config.yaml
n_head: 3
head_dim: 64
norm_place: "pre"
rope_base: 10000.0
qk_norm: true
bias: "none"
extras: ["capped logits"]
init_std_qkv: 0.0284
init_std_o: 0.0067
init_std_up: 0.0284
optimizer: "muon_variant"
lr_head: 0.00914
grad_clip: 1.0
decay_fraction: 1.0
steps: 4180
MLP neurons of a small language model. Each row is named by its layer, matrix (up: input weights) and neuron, and shows model dimensions 96-191. Each number is 500 + 40 x the weight over its row's rms, rounded and kept within 0 to 999. Numbers have three digits each.
Before each neuron's rows, "fires on" lists the tokens most often at its 100 highest values on Wikipedia text that the model never trained on.

fires on: " was", " also", " not", " were", " would", ","
L2.up177:512495540516474469480484498468483535458536506486485517514536540475533509444503493487523558535544526500608507470435462453446549489534539533520533552437505570607476608419522525484514502468486482501493456494542518528426470536475543464489461488474456545478483510482531411541442496524542557528

fires on: " large", " small", " long", " largest", " Small", " smaller"
L2.up590:485552564494484501512505526539440503463503523516492574504511464548531549427538508530476479499565520451495481565539521477466516511545398460460605422528548478485516476545519470509479438537521487533485525531476513479518587496546576529594512548506511452462436527520522521596492585513454525531

fires on: " up", " over", " through", " by", " down"
L2.up427:543462506558452421482501527499484563505548498494503531529467481499508490452496470552491527446497498473590468503439527498524523475509582460511446525471503493479533556528454484476462510503500458481489548433563485537606488465485442453497504562482492561486513511368509536538457514485480455409

fires on: " It", "It", "ot", " it", "it", "oto"
L2.up660:544469512504448452485503435503469488446472505516551516556516503403576532483523498479487475389550514471502503613503512481515495440509463415462509478566555509432471510558474565587460515525438506463475465510482469543557498448472531543575486508561555517526490504469566515482472496496494433486

fires on: " in"
L2.up270:483503464537447562560543439535448519548526505460593510485384515560474505452479516569545506491463461478485516548458543498495612542523497440542457492491541481461478493500484531535533486484485535506546513539499504486473464429471495546490498607506429457413504453544501453506504476499494495505

fires on: " that", ")", " of", " He"
L5.up351:520522457404465524490450424460447555490552540478544517487520568547530485483514471519495443539518452535585528514527394552606478463484541495493488487461487512446540514513477483572606469517514511455539497471494507485499522459496553653495597495472472511525480531466476510516529484566550449556

fires on: " This", " following", "This", "com", " 1994", " Binomial"
L2.up543:507506478540468490462486482596447495507542458472524528540383557491498510444475537479509480446404530470470513476421553522522587467560484477541490450492505524577421513433532529484526395532460475570486509480459480479495488463529507510540559542497587482475473493539510447563550460489469523435

fires on: "'s", " |", " team", " Team"
L2.up256:494529444541461477461556422505544473471488515545489510462444480450480484520526517413458503530449500408528546505564510523515541515551492543469483520531499514473532507549513510543459518474469433532512547545521512490440531496524496447500514564429497433504530450512574519476491533416507474467

fires on: "\n", " km", "^{", " mi", "km", "2"
L5.up449:586533462466467476519523413477554542511549473522495479583483485493497538522484435419469528547514558466557449478436526535467590487478442537466492448457457490533434468525552422507486485530477510591490497531466423524529541526425508508537500550462525521520508476555521458508474489507469522582